config.toml
activation = "swiglu"
norm = "rmsnorm"
attn_scale = 0.125
schedule = "wsd"
decay_fraction = 0.863
MLP neurons of a small language model. Each row is named by its layer, matrix (down: output weights) and neuron, and shows model dimensions 176-367. Each number is 128 + 32 x the weight over its row's rms, rounded and kept within 0 to 255. Numbers have three digits each. A neuron's up and down rows have the sign that makes its largest values positive.
After each neuron's rows, "fires before" lists the tokens most often just after its 100 highest values on Wikipedia text that the model never trained on. A number after a token or word is its count.

L6.down81:153140093106096188139056154101167109210079121104123162125154122176138190093139129062103131141131150191111147074137160127133114177106086113142132143158130123132144110098119110094104118123154093122150121108134115143128158104109091098149121097192091161178165157155095156113121044115143135103167141143157088066172181150146056087155085134091099161149168178114128084136124113137067136098239137144098138171153120163128136104119155128133113169098182207144115155072118101110143188130123116128200140141192091134064126127089084162183188151115133121173155124126119119159140147113130121089
fires before: "\n" 49, "1" 21, "2" 15

L10.down202:104108168166150151167183119151157124121078112138121097140109218170132122139155101098134121103168154133128161059159133161150108224145089119109131132134106143117160077137095164134146086153211118105121105151106092146106119115138101115119091129129139122138085119170188116132053120151151134145139140087114167089142120051119130159089073126105143086129109164142105131093123129153127120145136139119172112182114145107180130111140160173117174105114119156115098138157119114160069110097199086174082149147150102138027099114132092172140169157108157186149127119120065158120122107185126177155
fires before: " |" 29, "." 19, "3" 10, "5" 8, "4" 7

L3.down781:146042187143123121139109152143146049190168141075062084107107134191114186144192171070120141168138094175123130145110079099110169148123124092125143114138146081143134165122116071141153125116164121137124138133140179092071162179121107116084140123123127115132118104160152089154155150134160096148141186163151071102112107158118163129086140143173105120112166108082084049128184160102131191162132187084066112150150101160131135108141141099172135132156105117061155173082125159139157148083150078164058081078149111160097106163130147160047108107178120133141142082105036179126084103130086141088
fires before: " " 56, "ge" 4

L9.down282:119139134161142086122139128191112178099154097123183136143118123160091090160067133164143135085228181119120143155109135103126199161181152093180084172133117169251105094134186104147109103105129083136124131116152120144130126119160146123159098118122159155155103133069136125169186134122088072188160111073145110155184143147156130152181060138095124121129163108178130140159083135115112077115203136116155147161107085128135166121154114112106120130055145136154190153111070152149073139127119131145194100138156119163106147113178126196094152133103132111119104149143082142192158116100142136103
fires before: " " 41, "2" 16, "1" 9

L6.down1449:108118142172149129185108097104152153119131113191163134185144125084115203122114082094115136106148138147152179129092051159140116056123059123072142121111074113187096125166151081140098080136087081143152175107144156168130170112124085121080104103160112134096128157144085135139105140093099134183147186145143142124169136094103111133137106123103171093098121138145115120131122070110157124140131147202152111087112103155121189084176152130131102109096116093107155134116142091114162125107103098122164147100087150121148189143089086221081066139146130145116121163115140160100073077123122110103
fires before: "|" 66, " " 8, "\n" 4

L10.down26:162103112112131115109093127105119126157141167121120125170102129157120158114111118137105078085086105149122091125092178150146102101158105168113118132120170107201101174067121119158154125134173106091162093207176120114159095152088192137126158142138145146113105148172109111168120099157158129130177146138155138106096102090094103163155153126040095107147165137139130075138138199117145157113120125122149146164167167215162130145110131134204149123117159088106114095152140122149151146106118194101125137125160121060134093185092137094105083124155121120125149173113108213072127089122140108178
fires before: " by" 60, " in" 11, " on" 6, " to" 5, " with" 4

L10.down1008:094149144143105102138095164121146090101135138156164111118086105144112120087135140195067141109100133128056145167104133100141084122186154176115095124147149094132072151144139095129123141094167179065092109108117146112154144194139174123145072175123085146148144075185169189173150126077129124088175125158115138166136157135092133099104129120115161103098133132132171092104159158109123088153101203113094087158138150134100090216089178124095123143171124182116151157131113096077100082192133128101126111135154143164131181127155087131126122101101097141117108049128102128113083128135111107134
fires before: ":" 39, " |" 19, " (" 8, " by" 5, "1" 5, "3" 4

L3.down777:119124154145169093104177106165081171146107183159119121123148150172203161182089130104135135182131166077124129122109083118081150110122159158123088095168141181144067105133054123188128104139111181138071162159103085155137157054114110151139134131129141147102109164121122119091159163100112099138082157154146173136083119189114112139170209134144141085121122102113196131117037109149118085147065179142167105093119079092124111104083149053155105162186142111117173154128128118191087129125129170173101149151097098134076122170131110085162134094127170130146103126083092065198129144132108150098
fires before: "\n" 94, "y" 4

L10.down342:179108137143120099156080166144136143094129142116108152093148126106194135138086115068095145144115137081101146087130154251109128142098124133096165036120090119157132165131120114129149139111153151081109118159181126103200122126121055136199129144083134178154131158152165105144135176116157119160146179153128124119084126059118106087131155115098151203141160128155102124109128115119094167135154087152129079094092108072135133103071132108128150102165140153133152204101214133129141110144183146126075180176152119138106104108084124085059148172144131156156108141124107084117112109175059172141
fires before: "1" 33, " |" 24, "0" 6

L9.down660:126076178171108082153137145159116105106172133132200117094126163184156142159105153135118126150136093099126220124189146038182161183100111065072102136212117056093127136107112146108115122173127103138140072099156094119160117101171109096165126119109071046140087160141115138117143113125140154131148171152154156131104113139139149145101143164122109156144118115092144067160125155113095091139123096149121128153169176087132109107148076110124089138151077153120096103192120118072142131123127147128173172075132154123158097109133045127136177115142168124132158039107127118125110079055124167180
fires before: "\n" 47, "2" 15, " " 13, "1" 5, " medal" 5

L10.down1434:126129147120138155165127096143121114132160137113149110128125160085090124147069135125069132079118103111134111103161120168162091124123132089121140106114186159162149152113111135098089166154133088131125179140148119070166124117095122152173132129168138129138154154145113103095133151177168126134169128133115174122141075194127114134118118108106145127069099137156099071121156142088095095101063125071099131168079125148137138162153145168114160102179160128085154110183102106020093112188098100175161176105155144139125133154106063134090151075109166111109096109119173113156154163125119154139
fires before: "″" 32, "." 26, "′" 14, "°" 6

L6.down124:111131116107143128106099126132148126155090059113111127173123138155095182078144136095129193074140107114089111119127127116115109132186156075121168113134144126078099095129098108139168133139158122195173163132165119074077170110126146130131092094137106147148101157058149156106136101154168084143145121171172100164137077145138165093117182120156138110109098129148096089114139133138120121126085179126114146142090135132166140187124125073099092128154122115102123137154080176189178121068136106104148115206117158082177073154100175114171110124120120126209175204149099068156104138063146094153
fires before: " " 27, " the" 19, "," 6, " his" 4, " B" 4

L4.down1284:132104205170160113144124117084164116090149088037134108120095126138170113115094181142194153159111066117108129119112085132045071215089109129119147190153129185109127144130159078072088149173133109167138170091139134099121095112102081122157161157144135116144090125148138166107132160097165108133077065123099130133095180165128117104110144155102110151156126138079076129150146139166132121151118166140067129055185078081154089131118076148114163114156154121152164097150091185162058136092106122052061087138151103139093127110109117070160134119125081113146163087122168134134127066121154154132
fires before: "\n" 97

L9.down67:147078175083140160079124096207106124146159129086134140110166089104169158212149115141157170060110089144157200129137107040140104096127136105098116076141123152148102122087127161068139154115080167172113103186121121143103152136111142137201150117146128161145143151075122119154077124063133157113153170111151140132192140127063135122157159125172146141110154137181055135102128056193102129133126219146163108138174207159162173138131155138131111133092146112111160143118162055153047121121102085171113159151143106082088141112158115105142128172138142105182109147086143117126090137127124138112
fires before: "4" 22, "9" 9, "3" 8, "5" 8, "ar" 6

L10.down1084:126151080139092125162076108082134160118117128125152132135182150131183110184125097126170128145089095090103140119138101225141185138150108076137082086194138123153117087112167093150186156110108161110159117081168101126122138130128186132122160113150144120088180141109111144150149115111123143070199121125186083103037153136121151101161124152112096135108134143136104091157078134118104121134125132156110152142089133101123057101172099140101132155177100131036151170154165182160145126122169082152149133097138158149118111118121161142110136119075168126108127118077108159116072107123105089111
fires before: " |" 46, "." 14, "0" 5

L6.down573:079155166106105124085102177143176155146166074143100091103086105118088058115152119122108070157138139112107109150170169107149140115139131151090080116093111135164082113103124116063142128115101138154144087147212166118139134119137141106160107124165113084147119158134119119144099114142127177103125101129160121156113150121106140164169166105157182092099157088134217157105098139119231177141190137168174143104140123105083125132116132176109101077140139096146152149139128145177139180136173140116112134153122115152077153111136119154091110058101121122148134153092150116121121135166092114143
fires before: "\n" 88

L4.down405:202085125099153111181103147147143175116186111073130065184097086125073148188108169080105114118115083135151151059199084140114146116107125187092174105112133109124138144102154114152122072163193113126086095058090085119111135113141114148086142192139119121137106119140128127120112121130106115084157149127166164127133142086112144103084163144150151151140051162096164084156118096085123163107122158148161123077143116118149167151219148093162136107144127153099106142199107146161232141147112131146118134178159105173130146165141131139134079098127191098169129108170161163157119135087099170152
fires before: "2" 34, " " 20, "1" 17, " the" 16, "," 4

L10.down1023:187150085093108219084128132143174152121111153082136057100124109138155099072088136113065135115157138149122122141118126147108138088122148058145119106095103088066126156157161149159106134133141053151079187154127162145100139165147145107121139131092120116086103084105095114138155067170107084159130067145125105113185102146113145108160136116135162098152123095182150107162118108187134158115160077171088160134162103164176140071140141117100130083125086073101100126106127071082068185154123132122140116105190103129082126149123139088088087113161111082157098121029150167121115117160170124174
fires before: "|" 70, "-" 10, "\n" 6, " (" 4

L9.down761:102176109046100104123181100143073152088158183107106147140212184107102088163119131115104156133090112155138132117157201089140119116066143137163108174118180109121126128122106111086157076114147134132114110100132134096074167089150072124080132128111076130100113134144171176110195153101124202096145124129154102040153134161170105147107083115137126069103136198170148060223142158125101091127141132144092144129128146162121123080149153094172105090231102111145159096162110118128181095145134131133150124074100102186156163116143119154088148128125127153115159115139144126093135174135122066062
fires before: "0" 68, "1" 9, "2" 8, "9" 4

L10.down1179:110093115130110121162140094066124113134099126056084130152132085145158141175158107127212102068165151116132129182108177158091129146147120104186115061140182123173127120174085135135110136070096100134137102074067130103148117091161117112151158135149117161056095099143144098107143091117131166084161116179166099125141168136149133125168145154162097102178157151150115067109139102130127137141088072149123128190168137128125113091096126075089083113139091098167122154108151134118142057164136160147102111156176113058160126139153149219069111142166140167135117165198161105108101088078192132147
fires before: "0" 47, "ill" 5, "2" 5

L3.down167:160130143124084129179101120132133125143143097118131127094199167147121178164170105187098110175119111110077144139136119083169082131125120121149074169156082125137144132148118179131133111173172205089112134134133116163146104144105137118111136096110127108095113103086129097119140154173048129163100132165193137109147167088144125115143122137095071099140129065162095106143162085101143077141154092138108143143110117103141093099171158160145128073151138075127119152105147126126048190057110123164136175101156170115102090132185111141105142134150128179109086118074173178103156070123148054128
fires before: "\n" 29, " " 21, " A" 9, " |" 6

L9.down601:089059170093192102073165135155122096164135140114129069076144118092117147111122137103150124131123132066102176043112194129116145099106133106118133120089168143037136082122110101106139107166099144109102160155118139141152193095148097075132158109168150095085134118110137101091108139117120104123091153131118086077176120136091109046134128132159118103174110070200096158183129163187107019158122146131145121167151108080194116167187134146140109126158118149109170173096077111203150137099156190119096165106133143159093083186158102135143119105111078117118138131086125177104112121110127144163
fires before: "1" 16, "0" 12, "/" 11, "9" 11, "2" 6

L10.down433:174128146160098147117120146107094122102153112164114161068100107148114174103101112117127149117121119178100115180110147050081094122112134166153144120153175178148120121108163151135161132187113126085105168058163088097130150149156123119158155160124139154121130121101120104148152171134126145153145164103116107123163115122078130113174109152087091117120098205125219105089113076172157118124179161130110147142063155099130170164201113092124131119140128129139119162112156129088114139158150155123117069146122107128124111146202170135148162082140175111122169097088131129100157116153128103136
fires before: "1" 23, " " 18, "9" 18, "8" 6, "2" 6, "7" 4

L9.down1297:131145061098102100122128090151128123129126164110104151171095179117185133100167159146050105180089112153130143131125123101121144116036148144100131160128117182172099180144139140122114219141131100114187127066147139143147145181144121185135074076125051094135176184174109114105177135115128175087157163145219184090152134106067110140121116090098103140144161123119129090140098103158122180149156119161136150130093089126185104148124115145130104125128134181099083138140144095157110145133150120152150163146139075147128122185099112147137131128136146125134081091119131106138114156147121087113
fires before: "1" 26, "0" 24, "9" 13, "2" 12, "," 11

L3.down1210:155133116163154174129076115130128074106118097084153141117102111199093093176135126139115169111168117124144172125152071100125087184116117103092158190151105154173123111149116165174120124145092121097156145172134145149132155202106145112187164208111132094072134087132106127106044143134101107160071151141114089116119162126130151078118133138091168154144124165197109054092139145154037182122132177135109174150081133071153108119100127140095157026158117125146127176125155098118127154089110086092180143158178101173213144086158084104152113175110138124115090123145168085155083097100118142111
fires before: "\n" 83

L10.down1005:154027114165118079150104129177098154117103120114124135101124139085151188132137097108155112130110142133112160135135110152122156109109135075119090153138093126073148175149135094139106110183149167122127116109092133175182099135114129105141079152100093075186132138073173099099146113144109147166108094120176118100157095180142155120092125148135097115141141116100057110142161159210125114121124148099161133119108123120148083140061163094139048102135170155201120096188109098175062089134139085139062198098106105147123083160201134150112123088157192168117104135141170151122138079112163128126
fires before: "\n" 29, ")" 27, ")," 9, "." 5, " |" 4

L10.down1459:152104135052133154082162128112091094164175121133139169166143114068132077173106207182127133130141112120142152139103114146076131110085147137113141187117098152120094117121161129107083132072107124112132117154153102115189102098078141123112169155090182107146127073100123115195147114133209145114144087176111131058131115175105135079126143140114130124124114173179122137122168151135116101152114120188099148114180101117116110116132134123159146153107098202123213114107103098110179122123129132113141098133125116096084123163117135220104101172152112141115118070117151121137132122167103128127
fires before: "1" 37, "0" 36, "2" 27

L10.down611:060101118114086149100090128119167202167126179105093125146140136145117162128086131148108051065105064143153094130105121157145147124130090139207180082138069184044103140110116178128087127125156111127095154184106091165208136093122182135151165090103113123138110131129141166126173135124141089159121177073189107149183147070164154122097114176158111123128083196164155116158184126083125122089129170123137110127118128113124175093139053068107103129147174143157101163167129161134150135109136172109111131177118120160099092084158117073133073147101124150100145138160097151126136114171171166114
fires before: " " 28, " in" 27, " on" 9, " the" 8, " by" 4

L3.down951:119116076114165056069202086136144151099173124141093148112157187064107165112117141094162140116122116042165146084158116100190130114149113073132146084228123113117132118131170096096123141149111137100155194107127136117126140159109113154130179112158137127110083098185085155104115121163084133199075156161142085138107134099143122130132146132100114133146143083163143174053160143119153080110109116127093108092098098089110120071120120093135083155114144114111136160152125141140198171190139146192062112126160153079106130125133104141125091079140117070107137166155121106131098158109103149166
fires before: "\n" 50

L6.down388:183121150123110143137123162142153163121175220101162154128176115095090111119148145073142074177148090117176129114094120174108153160091136093144196126125131108123090102099143201093109079182148131111127166182119153101140118170116097144159108154184118113114112152128076097091112134144116118104060150111109161118155108154113152165090220132117142145108098071091124107106120175103117130072155198096185127205100097090171112113126115113075150081163118191099158145124141113147168140100137128117157145116130161167097112105101112156109118157151127191141043150151142133098109187136107127112
fires before: "9" 38, "0" 33, "8" 9, "2" 7, "1" 6

L9.down1200:185153112144187141127144148207139133095144114076180152135111128136159117137142121081100180086094115114097121132173137171141130097104049217116094102094119136128102149116101119143181094214150121142108117106145187115144111097147097129076094136153112135108105165184129149153144156154188159138122147150097097124109166167146073099144121125105078088122106074136137217149122094151211103152129121166149133132180154144136114169157099126186130133061109156121106136121094118159171150192091142089096140203166084120112106164103099063171113127121097101090164129174164166156097102163134111145
fires before: " in" 27, " as" 21, " with" 14, " for" 8, " to" 4, " at" 4

L9.down525:162122159114095141077117162169095089146181098140132115140118134165108117109169166063130085062146162078142176088180077145181095133133094122037054156177142103125143149130118125124133160079079086097157113074120077123099138067165153113137159066157052139117101186161144146143121172095171109135130201131134142103099059123141152117084163139115139151124173154106112131151165085107160118098135127137099135142159208102184115088168088113097111120182091175152089158112117083099195152139116186126111120120105137135128151145149113132132184111182146084062103033096146096129087161127139170197
fires before: "2" 31, "1" 24, "9" 13, "0" 5, "6" 5, "4" 4

L4.down119:077084063120121115106157151157151145107095153130105191141115151125085165115111102165067106149074084126123132137166072255156118178155096173090109131119074160129090104136123126151113143145037126139166112144166163125072172065129081146123147115113142149086106101150128135075146092126149190137122106116181120140104173150167162080138130113127148157143157116104161117028186133121140123113074164154186111096126146081098068139170127127165103130128146140081157132156093142105101102108139093181102136132198128084124074107146133130110090138116133117121085122138089126140155134153166080128
fires before: " " 48, " the" 14, " his" 4

L9.down1400:104164139115100150111142142113122169082138105125122131149080138163095141147156149139097146114160106141108132059142119130098109124141017102111127088098164132131075140159113116121117119163109102128099158148107163108162154160126165098168137128150137109174113119157125144127027118125150142115113182141141211130113146094125163131128078214129140127104139108125191096108161123134168164145128103168095135109120123086133155106128124154127076110114114194167154160135087107198136163137128167090117081172079107174153146213084144163124073151128118157158145146099122104159185137094169115153
fires before: " |" 43, "1" 14, "2" 11, "4" 8, "3" 7

L10.down575:141123174185180127089138046120122083159116106100153124173107134157135173148123158192147123102159117092131172101175146048104084132116097132126113109137062116147161115136123091162092203113127152068087123018130166116077120054095100095137163179075077141159131106080135184066109107135158162160167064114149130124178118125109109153108122134157143179122086149118139071154126047146102177174128198137102126164149144087127185140076112167183168129089084113103115152152120124122115138145125164105057101127140125131102143144148120149081096132077147121168134168169093063064148177129136124155
fires before: "0" 57

L4.down1180:148167138153158161125142160134134151061059138116108095161135092110195137124121136064138149151144172150060220147179138188144149142058137111136165153111128149072077078096134124146059155155105094166184131113147095114043127092203093130141161106184084089118113104125142096155117101093139107148118143111099112193072100095114171152083132103119120112115112101090168125140093116198142056110059104186113110101116145090106158133051100141088146127182057129162122125116125141103140099065123119124093130073175121118134093100109115130138162149126148133115082119153143108117113151154132144142
fires before: " " 41, " The" 14, " C" 4

L4.down455:117128161120146146125129158164121139132116184097159080151114121138146112159136137175122124111115151126184132100131204146156113090172185135146104078146122107096135096126145161078133125177221198141112140079129115176093116119171138089119061153140140138099130096115163157186134108127134145141052140113100164132077154159144177132131110144169081108132195083112172061177157167123098108171089162116102072159134104057171118121195175123140096133131095099098160151167087089122096117115170149154125070147154170212137118155138180119064166189074101120169146141114106147174103152132052122021
fires before: "0" 22, "1" 16, "8" 11, "9" 9, "4" 6

L6.down616:113097153123169116135115128130116142099101127142106192136170130145129068110126094098144127172164155082116073114102164175158136102108131099092134172151140130083144141139091110166065137106083126132068140086104125124151126126191138102206159135132165108161101101094087134049153159125094143091074185157136129133113102126130185099171104162173165135122119153159125102170115105091135140110089113099069113162114114148087086127215123094086148121148157142135109157137126058113144122089121130136090193103149128138172151128112142054123148112113118101122175096103099055062177159131109162104
fires before: "\n" 58, " and" 4

L10.down1343:156091152170144205161102141080138119165146124093120114178134118169129097100149109061065113099142077091164113068089061181120141072167116193144105094155129138158116176089161075120136091164128134153141095084151137129168138106101134119136136106100118156174208082087173108109146143166131097146125095126161142113130116138121121094137119098121143154101193139098165205124182153102077128123112109147175145097132128158161103145131158143094150104159123127076171103101118161119120093143084091107084167113095097103112073101134060080108127140128155145101130157157100092061164147145122071116
fires before: "." 18, "″" 16, "′" 11, " mi" 7, "1" 5, ")." 4

L6.down581:126094092096116109088145126108131099116126138090093187085118112159129100170067130177075136159126098103138073130117108190146105128139149140098138138157132100112108115130061127131141106133162146112175150164107128136084115076080181138135142129165144121036110113120145118072169108111127164183105138123145122100131128139120129109111174092131130088085169148165139133126136091192180101168155095153069199158151098161142105063163124110100177125166214128127120143107094085177121120088180135141082121110182122177057113140095108104111162127102180145135108168085111137136123156102133147130
fires before: "\n" 76, "==" 5

L6.down188:166145127131145107193162101129145118124139120151160182122128088193137138086124144121055089099119106100107139109115126197152065148145127150080115126120127095148088075094166082139121147114103100207079092099143143095092197123133068134132141198095183106155140127109105127125071139147119116154095154102154151142102154174131083058151110103155150107078092098103191137138147135148170116133165128104127147126118083112126144125114031066105113117139124081133172110155144163079107107185153155102122138164169178106098147111112117135163134166121164129148110088140190105181133178141142143112
fires before: " |" 41, " \"" 10

L10.down519:102127129114136122120175101088119086141120117083068170154118128134122134168167143126131203116179143098115090171079092145143132122144135063216153098089093120124135131166131156155132115129146087196108119181124119124137087113130115115125128081149134130139118058135152127128160159116124190119170170098157103123171161144080119088139127129131117205135092115147155174125106091146134143192132118090134161136143158112106137155148173079107106132110123116181127132138177114064131088127096135080215177195157114139138119177128236121111137130074159086139171076099192195124137107110140144136
fires before: "3" 34, "4" 31, "5" 10, "2" 8, "6" 6

L10.down21:137119190084116173158137135111138141165138157162104103130130123125149046137056144118120135139076114178095139146174054172087153147078134150103152092109128108138094099114143115138113134181100087150149170090153146095170094119106132167137131138136194149071163129117135181173156111133138148087155182125168166115154153119113184176153127108164084077119134153172146042111113150095154148123164174132126165155114198055130153109102134153118110168087156186115138138174142174167136110151197097140135142159149072100109133124144147098120112104076106132075162151118101140136137121096137146072
fires before: "\n" 59

L9.down290:134172156180111110135142231123153081063152192091138098092072109104136127141131132143122128120108130161142104131115100128127148104073134142136103133150081082067089125152135153137151109076159141198151123151137144098114117085151195150135120112099157129122078165120087157091129108096096092101110132131165130123150179140135172121159137146140092119211143131083164160149124081180157092131106137153169114117099159128142119157133153073143083094108112123176061194164108113086187183125137136109132120105122093118090065089125150170099114147000155127121124114155135148088160104099119108181
fires before: " " 96

L3.down580:166114216039149132163076102103113129121203101107144127155126156088146132138135172141161120104153134093138104141227186142169153087182125103154184091092104176113071146111167122097120128145162158166130152175102154159142084113132162126077134180186105045138134166181137140129176159129122168120167137151137162133128147139103116130176154098102204136134114102179152160122109072107118127056048141104151114132054138133057122131124151138072090114141130143057134105147100125134120072088092116122133120129119107149104151070158121169154129076137129146113085093099148085118112134163166143111
fires before: " |" 49, "\n" 9, "″" 5

L9.down103:166101081109101131079096129112134192122136114127088114117057175103169108137121138167170135128102139064159143122153084222103164154184159109132139146128093188152094136123147115156156067126121102135170098130128169094133132157154117128135151095157189166125090143137092082141110192147190136070143102081135050162202101137085137092142107168169077080083155098148144157190139103154124123126178127188138178132201101135141138102095175128142129123096154165106115193100115210156167103180141175155149081134155119124086110118111138164136184146103107083161148047125143134120122146096135123151
fires before: "1" 39, "2" 13, "born" 6

L4.down1214:097122181105141155110093149067081111126165127110085153148093130123128136126100167192117114110162084168139138154137185153189110104106111157102135111082103151138159173076115099128105174134091063099105078137124111111147139145164166128109116160190127105108112153120182169123079205110200116169059122159106120129139164105154109124115118146132121133157141101077116139163187120131174109159147130114069120181120094192103123160085150122126187145108128063134101089136134115111071122091180120160114123197158169119099130145061146118111152136084130129141123110117203175081147094136146141164
fires before: "\n" 75, "0" 15

L4.down845:136137128132103097131099140078083125093131118156161109092136119172076097126132121160057094175073085178127145119148119150141103136162145157093088126116132209093076158155099097139120106140168136138070197122150087192111150121137166168116134109124137184143094143091155160151146133113120149087137098109120107155087168090091174142137107084102158078140067176134139132097086112043131162092166160135160092112148138145146122153125136189125110133111160108164089122124142117193089146091156127158161069062174119135126141150217150085173116099131095127085146114097156125173128133083165136147
fires before: "1" 24, "2" 11, "3" 8, "5" 6, "7" 5

L4.down1410:171159102142131134160109162123111162087122129124092092084094124139115096125122141133123181121135161162140162069134149112149124107087142191135135149125119184173106168138217114081189089104147208123106165107151082114225166087148178097132155092150139102119113150127091153116158117139088165101118123130111158155127178084111170130126111147141134122151200167061149100120155075122161157144194110088148126159076170131052091102195144080149125181137164120097179168132096121130082151120096114113128153158131158149098139106178153120158085120129115154094073163106115133074173108215110118113
fires before: "\n" 34, " " 25, " —" 7

L4.down792:086144100098101117128116137181128089125132091096152116131103107087123072146113129174098146129130123105126118170109041159077115161136082120119121070163127136120203161134106095146129151138149128116141097143126124075175157134101095217102134091155127088144114165159134134081158116103187155130125093127142156128074112082140183176161171146144133076117148071109136139168149152084114135180177117086164103083151127076155073186122160112199068128160090182124072103129192121149138107091106109167162140072114141211140138132154079095098082137095136083179107116168103120096109099111123148134
fires before: " |" 25, "–" 10, "′" 10, "," 6, "3" 6, "0" 5

L9.down1425:130093104180124121130121114130128116076096123148127176164138146195125162123133131103198068148127100149179122104160081068170151170101146140176095171150135130186127087121133109161163096096114121113139138102137110101127123143145061172137163133138105117170126121174145143122134143141140172185124130072134082177157089169134157124074189101124110133138146155162188099133137124046108132069161142154091135147099095095102076159131128091170137188151118130171183101132122113157154120092123085132110094119153148169117109172143166175135142113141116135168115123205119073090101144135122144152
fires before: " " 20, "2" 14, "1" 10, " October" 8, " January" 7, " March" 6

L6.down1020:097100077112043142173141123098119121066146157149110121144069131152086125123106106126127146103149087129070109154200095119128185076107110121121158097143051109137133210146110090137214106155036069047121079155125173185152191093103111127130105174109188121025150132112118088158161169147150104143111234159130103122071150096132125132170126130110069126151141136078116135187107065104137117106130188206142126168144130133145089154129113175153111142089094140104103135139108152133074121091110031140137159138126101130098121116180152212130178124150122130135084161096109107100114099120097121114
fires before: "\n" 46, " the" 12, " at" 4

L10.down413:109097078116127168146068133153058129090131130135152117106112129143168117138080154134144168069114124107147098099043130211117149184140129095203134126159135122152084158144127172170126181104153087102147076101201156169107162150114187149137142073027113130112110134103120100166123115123126153083141120098109191160095104075093120140087152106105116143154138139163108081121100124120220143087144133137125113149160197137129075070125089138165137083160096117156113174109169131134132113095156152124127125124097108102145149140149108113136129104093121130134114141109094104120121112085140120133
fires before: "1" 52, " " 38

L6.down721:134158064059084090108180077112134178119159151123165134169136135094159094084125107162141117090146124116127174177151154191098110129235102124121103173137145082074139142128159135088150153112162104138163125113111042116182182102106113111149119155177102114194101130165089103123149086149110134166085085167134157147122109116145136120065124133166130120137124111129120204119127155110158153085157069128117117162170091152163188125129108143139112089134204048175183113099114159101074218124148103140138138087123132140143098124123155109127096130145181145155149153136126138166090133126084108143
fires before: "\n" 95

L9.down1244:173163096167178173113161112097094106133164151147111131207180171114132172130183176140139113195138126103157142097139155108120155147130146129159070079148115137062085102155133082150122156113155152128147112018102137143110089121184165150202157153112110077098146073145080152163073079115126123133099134123098132105134150066135089100130078110111106122151144149162126112219120101170129100125109110110092170146167105160137111117197141069159077083132125089189108113147127147138137105162186155144114094177084167151104125136186143143132134078131168121188145142146107077146084134111176118120
fires before: "0" 89

L10.down942:080134164105126165095105162109098120156103154191136121142085067098083161147164147113094117116147039133143093172051173140169100068078118159118134185080066135123122076093190137070143132114151165145081135185116128109147112137147153150123147162115130081153172128129119156150137119144133089098136169186124112106056055082145104154122106168071126136148171184117078107154071127108151175135151118090130128092161116123142134133109142144126170155125140132190203143181100132109098195126074109093159126161090104119133150147169108148144096137126139092183139161178142206136124115137133125159
fires before: " in" 28, " by" 16, " on" 8, " at" 6, " " 4

L6.down1433:138140096098167132112115165160120101114107133137149106093118098143162095060154163040131078142103097069159096198136127153165122138109089112113071140199139234107067115099110123166133182134088155114118168196138127131139152090134126145169162163109131158111158142098124152147065151144110157198070109123148078132134108134137137112167121145131105146145143113159039161116138123138157090147146060145146121096125160132108146117065059177162138127090135177138100102078120114142091153127145055064155076139163099126083101155124142093172121120105159107104134077108133121135165180095168178130
fires before: "\n" 95

L4.down1212:114092141119149129180117106089082179129087122147161176127160106165073192095077147108118102116113180087097120130147192137155133157122115114071133119108101147072145107079170076089171142151170219148082153071160120093108134103191090158144130087109152148106112101125177182127088045083133147148093170096160172088152139125141144154150170165124084065122152133144153164149105127181091049123087140094161133079158099121042208133136137096180140083094085119088160091135146090144082151149061149098172081115128099162170100105207170077174103135141135100164104085080162169141100139120175127122
fires before: " |" 27, "}" 10, "P" 5, "\\" 5, "_" 4

L10.down654:163098158104145138153144132102064095158126136154124151192166137085081133115139131087123112129115119162145147153106074082088143135025122092109177154084112139108131137120162107129109101124107146193137143164122067100135144136163165184196128175135174136125101158168176116134153145105121147145127100099083114122120117197079126050113192150168120119142140119120173122148133116133097125133114120128157126125141128076150134171110173152112184127128117088161118198057174118127121102145141110133116147161157151137085104092190152114096107074149139117098173127112131154195166100151133212160
fires before: "2" 18, "1" 16, "5" 14, "4" 13, "3" 11, "7" 9